MLP neurons of a small language model. Each row is named by its layer, matrix (gate and up: input weights; down: output weights) and neuron, and shows model dimensions 32-159. Each number is 128 + 32 x the weight over its row's rms, rounded and kept within 0 to 255. Numbers have three digits each. A neuron's up and down rows have the sign that makes its largest values positive.
A block is one neuron, or neurons of one layer that tend to fire together. After each block is what it responds to, as a language model described it from the Wikipedia text at the highest values.

L4.gate104:112155134185185183113072128137124113160111164069167086077143183113174154126121150136075127205078130120127154174171101132094118074187114094143125108163101130149144153155145084178114136125109100122115140093133119063162150160135111145105118138092130121141111152175177109068138116110115094140105088131124059078106157208077171154180095180142159141127103092161148092140059122150095103149076
L4.up104:097159142120108136126068109095117115153114087129099124127159171154107160124110132156130153136125120134186120113130206134140107131162186145153092184146068089144108110073133128147096125198114138177145137145142087135110149127076137160184121061134144115128121088096145162220143197180089156125110144100094067210158099103123155076112212127110138117102107112117112126098151125205140156154083
L4.down104:175145159136094148113107097139130116131064103094125097106106130103108123063125157085070139129063146183123113089151097187144072133113148080082104144140138116131105097098138138126094162092070172125134120160090108150131152144119124176182138061125113123135104163119135151139146127125168142169041111152056120125122104135194147187111206181136140137120180124128151127136162149157152122149154
L4.gate383:066128153104136119091135098148117151138070178116080209105111120102143123157091161133151164116134131149126096068127134179088058120129110098149123141150093174098157127119124104125118104164146111134120105196106151171116129140099111157145151104151131165078185115133141153074161083143154162027224091135138103122175147091137141120094182144096121160165153050104156136088154148134136150119124
L4.up383:066120142111141056102134110129105116194112173036137155185197134127176160127134176127164135071095090063123112090076202165099089177164169131088146113126138099173122130075145174136058143170120132137133171135094123117159167108182100144151143141031173157130115106105083082140128066108129126094141125134116090092122098130153123119107100099100118106143130140108165120133136155117100106120156
L4.down383:105140094106150101132188157126129084114123155048125105150160149144121105150060128073087080176103166197141165100170119103161110163096133129184114098095186112154107154085156163116135135083093118140098129157198126140113135126139097211130172156068082073141135123162131073137079104119075190116098110125126146159114134064114119159134186117134072094159156114103152119172225108104108133040166
L4.gate476:095143076103150069124088114122108086095130171117136097135137141118147153087123106171118157162092163105078104123153089145142122112150065169164147141156164115152128112093167129104105110108053106062115178126113146126132127131137153084155167072113138094065099046165119134142086149169101137161068131143149156102084154145180144175110108103158094103209135088061088103100161151094117109123125
L4.up476:147082133115141081144070166126099090102129141101137120156101142112103088107150123123096172158081163109072122157120143087110115189099074198147186140114104162081132163132161104129156093095101103086153152138122136126143151124152128091132093112134167141096094056100115107141096114118121117097091082111143141112071160138152138226121104115116079154168073060150053140129092123123163168145155
L4.down476:144099137141113119144153140131113090171149100098120104117106202124081238091094134115097129143026120154149161156110152072096170100147125117129112116136152165081156119086173119146067143113104108113169161120139134151132146126081092177118136140170102145167095135136191123082196102129129084099144074122170066111148109139150159103171081102152151162171115093085128097122138124122098154188138
L4.gate556:146187108173116164123215168070124143163108156127165112129143129129147132134149151140207174080124185162134127173161119143091204130091211102105089138121107143111121111146127117109120081151150146112102108150135105035132149087117135073159124117067116104171146093155181128085189110127153061117132111115164037149101146082192091118114085174148112098139140080146113111140125133085120113139103
L4.up556:153157156124093174136159107089113107149089120145151114122108121167117096167121138130137176107043134127125098131146108156143140151140183140069082160096106091107095115112190128201061089136170115098118099100108098113102116106167103084155092088173147125126128079107095093062121108130099061135111114094082069108155122208138162105161110139116147140075161078166174096173083075076119150117109
L4.down556:113131156084071174129196100172167118101106108145149117064102211149102104188169173133151130109110150163123100145154090107114143155099151120148151145130139113079109141130141064148157070173181107152111077056068080122172186154168112111095155125112120113107121159114149104068106153117168130208144187117097176085159102171189135091127185132130139103110104129153165114155079141106088109122155
Mid-word foreign fragments. Word-internal pieces of multi-token words, mostly foreign names in lists or tables, such as sch, sk, ă, and Hangul bytes (Gritsch, Bryansk, Cărpinet).

L20.gate296:157111121170141136212093119116132149104115140137169131203102168137123178144128092123142173106133115178157094133133113127106124127073118091147081126103163096097138148145149145164095118158160178149100148123133163101111110110106170097097142109155125095167124151076113122118138118116175109136132067107109133099152140119129171131110128121133059129092122184143130119129149147144089134141126
L20.up296:109110125144172110199150113123124206133129188083157104155117150110133138098126140078150166133110102118157092108136149142090132114068154149143057115103158140075089095132106068135156146159178136102100096104105173170119089113145167099101123090170134106126141142101075147085090084122129095156118096114125119111152126117122140120159078126130096111153134165167169142090098189132105131178145
L20.down296:095167121143133108166072104140111161135097089126147123107144142145138134128119134110079101079120178156162065189120091168041108140163132094087096128078098150143146112097156106154128107148130140105170144156138221194107154117135139141137100170130168116154117107121150111172170163100152102185106114073137156068140128140116083103117190131130120195115156121120138120157116056159130125167087
Word-initial name fragments. First subword piece of a longer, often foreign name or technical term that will continue, as in Lu(dovic), Tri(estina), cy(mose), Gar(late).

L4.gate49:119153118136084171137191144037128115102167134081081131145114146181100112179174144127128124068173119075130129153105136108091111115120131137132109113149183180145155198159174063138101082116169182147213149173142152167096123154091206111159146116157143082127133094114141125117107140137159170114165117183124097092119100175106129173134125120105124130159086131129212149112138127159108132100137
L4.up49:127133144140228130168145164136138125100139074124154152126049147168137149161173147190187154187133205116169064162123106147157155136115124141162113141136137142107106143182095174089102138119092125086172162071098166103162127110116168176137108181105149187164134126150142137146138095118106189091137126147069126138160211176068150131174108120182068108096161181166128108108143144138156173137076
L4.down49:135109105097185146121102146175164179124150055085157129118103132156112165077122108230169097161106100134073120116129084139152146127184107153161075133117136116104178128162122078159119147146141159131118080131090146072147165180107100127102130115148137121154129137161102096080104085191098141198168136145122105136154143106140142190168147105107122135164099178132074161182110130118113124151104
L4.gate246:128133122154177150154090152061061090140080052063089125147117108118158096231120126209158104083170166110148126116153108157167122081175161084117116162166156097174133128159133136130171094117187082173161111224118141146181125131161111143156139150069092054124112109140126116087102093101084168086129120145119181165147127080123124087132114154130118146176107167130143093102134086144154166154117
L4.up246:097157126144112100152064151118151057153128136121113136116092127111129147158141108079105078113198151112140093125106124117181121118115127173122157141095152144088110107096131110058117120104155098169152140194106053078116143151130069166132135121110127112119128150164139118105095078090103117140168132111147178093148071097054102103152065147114089154220100169102129169084075127180128157181133
L4.down246:127137092090156134178116159065094147138128120122123078100107105108124142181073076157162174084094167133050169074163115124105150082097093152045077118109124118160151127155175131137182132143108130138137092159193111141150121159147097082134146166066102142093135137083136097155099123095196121127030141137144172138141169128125093153153138142093137089136140137107168154132113179142170135114128
L4.gate274:185187188176105112060133121118132118097113160084135170149099077149194088153109082173092162082153171142124096143088092170117158104106116104091126070155144127089141094157139144138080168161162148099174126100185135177137128135144107104151138161103146073146146141154108077209131103089081115112050165104164114140083098195118104142106155127143120133099142176129148146118092082135119112169164
L4.up274:131162177144132162200144162133141135164160119129153100157172113130125094147138088090157113162169144126099170122105096120090152162154152046124106111115132126161133149078151118166121131137096193086146149077156074137149144130145059162150147148130128062165101082161079155136115133124165092078175078128105107173118170138114136121102126098169140128182101069105108116110109116133048164146166
L4.down274:124130170156159083110070141177168174145098121047094093133143107117113144170115097105117061091101181109064130179108130126144079094106129187136157119089073108187113085093089125148175099116117146187149096058083074171111128151090144072108144151166191080159135163142144175162113164047127092101164129138114117173107141140129110096128145140110195158112127087134078137128145169107120091085170
L4.gate299:127087085134128199144106108100206136068121120094103148140107146169124106120178175156132086164164147123128123097170128166150124136133132162121173168110183138121147156135132074128144139123149176161125082163077159095127124116140089144161120105169127085151137107181097143087076130120160141047168134104150128188116059158125119193177157099136092151148215128096148097155162106102110116141079
L4.up299:116075102150174157130097087142178167092139106087152079125108166174125135139148201152147065171155140132128105098154099165165122154128173123125126116106170173183110156092088112121123189139188172120142071136108152045168079127137117138116103134142120138175116137144140071121059155142118155064174087087121092159132172165127065169128177134157153167158155128059084115156185173139129110115090
L4.down299:110161090134126138096168111109109146138137126155086171152078194145150131081150067138135118110135068140068106095099150144142134129188128102108121140201109122105135106090138111143089113132114127132132130096168154166141166140147106103143094164128166143138145126147113186099095123048172155162152097128201196118147130117141107070108175107143111091194114165116079134153131102170108186099117
Close and relational words. Mostly "close" as proximity or intimacy (close friends, came close to, closely, closer), plus relational nouns and adjectives like successor, version, similar.

L4.gate29:145128084164101080160110079083115185168159136135153140127147175113120085198107143181117151147159101120135098112117145144137094075128134147101147184189158122060123125096080139139156136112116150131165138136105154134085097118135092104111105129102150118165143113159104161150140057111171000127139113144145128204076136108162121115123074111137126116104148142104108125116116170095112083096197
L4.up29:086083132135131134163149118138115146119151142139108133110143108188158087182129142116115159100088063095146097096117159059115141125107116133160166077150214123135131076168168128191114128151141151103138087082073132089185093144143123120135137195118134172137151139145075089166105070098133023061073089069118106136133146131102154138069108154101101067210111149142067163128103159159145191119069
L4.down29:202156154100216139109169204124167125174072125122133118093132115110134150154118127098202070092098127080113084119117096124173121150089129133138148152172119172171136108140138159146108123194111144149163138164182064148106143072114169109136108133115140199112070148150153156089173159118121152146154132057137143173129109170150109152099163098131138095134058145201148113108149156130154113182149
L4.gate269:133125135147160108154062180093148058203077166101145177129062131105107117140100057170182136055210146172146090159101106161087183102126112090109126168137097140118097100106095115140147090131100120148109140094122152149176114182090135102144094117130094095148146133102083126097135078103129120136168083072120128155097118129175123136145149141204106129090109112087150109098156092123144110133085
L4.up269:127112103161155099136146130184102092100138167128150114138127119101150113149132151142131152109128139103147098164088162101179107196131111109142150113117121087098134113145166105102113056152141110135127173123063198159136098158155107159115117112183130143197114175131163150108066099141092136102158131165150189128127149193161090125198117130096098130106119111115193142139117131078067079119150
L4.down269:145081194142102153130176169184118118184120106161167141190138111148090104128089098131158098166144111139129110164115089131069159114127125110131080191076095155129068172113121102136094125156134101140114121091061117123128083101133094138155116115198134075195130148120115117124139110116116132159118105086109126127112162104194081113131086178112182114079149120127109178124091180179153103184114
L4.gate536:103125150160106107110151116066088131160125151125200153161156117159132124132145149100083119119166142090101103100115126139163123096155173148111212130159119137099178129088143156122151140152177122115090161122139175121170100149102129143131079126129098094180123177129129152090193147123154045120091101157145099110148141119155116175191083174121094088138112108082169057110108141128143181166108
L4.up536:126148146071125150145106109088112154160123146136136124112191163088196175159111156101183111151140035109102122173119136128132095162136099098104093160149106124080200127123090102107124192081149128129138148152122127076118149119148124152134198111125163138140111140139124118088095047090166105097163110095138115133199148139123087090134137137208134098133153189099137105110137086153130115163126
L4.down536:185153119091185132136142135158104112098137089130138107090197161114142191168105138121133120129128119128127157128122175099131127103118113173190095123136154112164069112123074103102118153127123139125142118088115114121116160132114123190138156116160133144114068123104180127108113055079142152114099177062200167154067073106175157064049133193136080109135121140159152130141159088137079174164119
L4.gate634:175128138168144125183092161143125113161151192072161153088161103123101123190177140141198192128098100132101140115111171114195075067140085020167111085135164152124133123079176136113085137079128165091162107131167113124131133136128093124123125159059090149101161161115192042118097073121157123153115105138137085089166135072129117127105112041106096118075145088134140134125131114126144167107178
L4.up634:109130110104184208141143160143141170084174139075186103128167108108135155168159134152143128119159111113149161159133112115183131100138105134193192123105148123152151114098101178168145155147098199111158155185205101135149070194117160135124011118128149107140181179124128153133161115155146085119123156135124175125178109126086175076107061116097106076131115137106111087115094140055117096074114
L4.down634:120156096143154133125108099102132113127120155120100132132177099083095104085150134112120104091149149126090162136066173103160126198113137133116136110106152145196190178135158108118162211191140111126123157130145136121128091169099121075144133097095115122098132197136154130142133104106163149099121156160129074105074147096143123090137131086207191108107116125135137104126134192135106100100154
Sentence-opening anaphoric connectives. Sentence-initial words that link back to the previous sentence, mostly This, These, However, plus mid-sentence but after a comma, as in "Nafisa, but".

L20.gate495:184153147107142091171145164120071149127164121150089115073135172135063107161088126118125111128122157104119156144127171104160142131111093166122179156121124131116077119066083111130153138145092121112191127167076205078093081122111131130158125157137140151163161080156135115103096154156184160115108060120168170100145100093059073145133115074088129092122126109132083108120186109099091109111130
L20.up495:124138096058134085165097117120084155083159124129140153056151105084140132121099146080109153112139118098163112164119102132162158085198082115096162127070083148097116136125171080131135067077135136153187158181084193117147103162168163151127101140104065122099120129109110155109073134167097107121057126112038157118127077139078140112109180044069150113125166125113070113127133130093134121084163
L20.down495:133081173140129049146070110090134102117149075153143166100139076148092069132122121106163116123115146155110117117091163080115145132173141123120116157147147137114000061107119170136196190148139127123146075091130172081079117130108091067173094164091164157183133108105128174109124154132153126103114154150119108153151177141102119149122114139140255105114126135173138160134117171147166123143134
Adjective stems before suffixes. Adjectives, or the final piece of an adjective, that take an -ly, -er or -est ending next, such as loose(ly), short(est), bright(er), plus adjectives before nouns like fine, live, late.

L20.gate340:154122117113119142136158086141135083223073130051123114153123150127066143182098091076144121134139105112126131146083102106104116120142133135139157145142141094113133097142147120102113115135081041148139147116130185085103128147091079128112160198124147093144126058132151066044081181139115106181106127138124142106131121087094044080136063146116150146104122221109132123127115156076157096148141
L20.up340:140118142108138128156135149135149083106102082083064118108073146166094118150066092117097164127138142170108094098146117160119133180156143151108120178212123110108167097133114091087155145110104129167154123063135197142134155143088129141096152120073145163151137096082141113119144116101101105120157182146155145102145103158101122120147159151171098133128130172116112095178124073049106120131184
L20.down340:088119163149137122147145157146081095142103116079129124094187255130152145117114128190121152127164132161147137101145189105104131107104084111110138057102093084131186118097162150122148117122135076097170122104103166095110162079111163129137118138156113175158139159138126087117158165099139167086082133131153128124079028155090095145154115141131103126133145135115140090124155177138088165147097
Mid-word foreign-script fragments. Word pieces inside non-Latin-script names and titles (Korean, Chinese, Thai, Cyrillic), such as 숨쉴 and 星, plus scattered fragments like ISBN spaces, year digits and table pipes.

L9.gate56:138129103068164167104147102076129114141119158135116088118103122170126158089135128155120118163137109120150138116149176093219122107132114144151158066128124114125162141137119166146097150101092089069134183155203141116101149105164127127073175048134099201116066115139124123126129130081119074135149089148175086113035123053114141067126133084205119101140162155180090172132083122112147164111084
L9.up56:171128107127191195137148136117084125113103169127124093129107138129200108197124122183221102157114170109106175143096125095108105119143129127088116137142113154138114184088109075135144147186108116152166143089104120149184118103163114106118071150145179128130130146105082174091144158152161104139102151125051149174112076115135192139180133173111073097184056184144108089133117173140099162144136
L9.down56:133111131133144090150118099101113172189133164149156093149118170099136182109160101126137155120056118168119092132113122091135126076177124137114074136129102154128094073144070098123160115099120161114121117094152231074131124154190077143084097128092080136185108159128109132131102178183124116075154152141121110131088162119136103132085140098170146182116119074134137079104115142157146144157122
L9.gate123:149107113161169134169084166108140172123159142144122140134094105169189161121112131126127182153119087141118123106170107137105113090131105153090139148105080141109073117119171102139094149096143081086178069140146164110190140151127138115108151135094074058141149087140144116077167090131123061123117125110128130115075112123129126146149173123178134135089107091096103183100135141115133156197154
L9.up123:113098121151101101170111104105109130095087178122057136188133065158151122094172082152129135175153138128158141175079082129171112136175128106127151144144206164123126083122106129189116164096120071149095067129169113107076135129107173117168138109125129092159053147140140149127134134133098088166148156089174173095095108155080164127125130074120186136163115110135181135103172106156102116171133
L9.down123:137092175159152163085152074105097160133171113126110171018111108090103158071099169114130113096119163137168125065153089179164118082078100089158121120121061131169176129103122129125129109086132193161136142120145176103070146133121148117150133168125117109148137112091163140084130150107122173138118120150101090122143163155153163144120113100151112126172111107152158120120156121205150164182127
L9.gate322:082104113135096130146131134128125219143099182122111121078129110148150104117128091113111063119133119134130133129155112090164124162179057140073160149138122166113143089145132058113097152121123188199125134139072151186098135161173130155175105184155139119109096118165186134138153143130150096188163096133112177116096129160104144162080131068130167141120130137112160176074128126183173130128117
L9.up322:128099192180110125145090185134142175123192102135103149124156111105108119171116125113116147116156166119136099103133122157113126142154087154091160095099158090139181076142105114172087147112129097128117119135149166131079156167103082144107127112141152157125146160124109148105178127175160082155130112151126133176082124131157196157151117157120078164087151130110133126190081054165202163161082
L9.down322:130093109098134158115140159105129147129128168106132102114199136159141149153120048074150107103135110144126119109127083152115173103095115127155149155113147072149011116105116146088122146174114131145112136085198166088122105149069074125115080138170152153125132137112137119095124121160143105158153085135113125125069142092097162131103098146133157133143151152139123144101148154088138116124075
L9.gate582:154105091129139106170144142103120167087141137149129115103104130137160153099101099106102125127176039097096136148093145161133099081138128126132131118172112127148100090157079045128068134112125150151142131151162147153139234132144089116077125085122141099163108102164134093134147173137158128126115132169172163102122089141095171178120121062137118141118089133138024149126116103122170099113088
L9.up582:115148125178150110110127102122118085124169130144102142122155097147182088118118089106146054121084073114130112156093133170122185104118102103088138129072174077079155111175117085140139165099104086162116132166154171133127155137143113182150139100134123119133163087121144119110171127130141102190140180118196145110067121191091059097105142064125133105123148089130174099122164132128124141112140
L9.down582:084113111145170165154095114121121157123172148157099118107061110109152125102088069172116086098105154182112084063112112138135128198101182149179145139144109113149095095111115085142142126134204162176080154187067134111127150113133125135089151162188174138167116122148110144119155185148101132117172041158103134108144173070137104129074138114125132143099118127110196177164116153106113126140134
Word stems awaiting completion. Word pieces or verb stems that a suffix or fixed follow-up word usually completes, such as desper-ate, inform-s, found-ing, box-er, found guilty, in addition.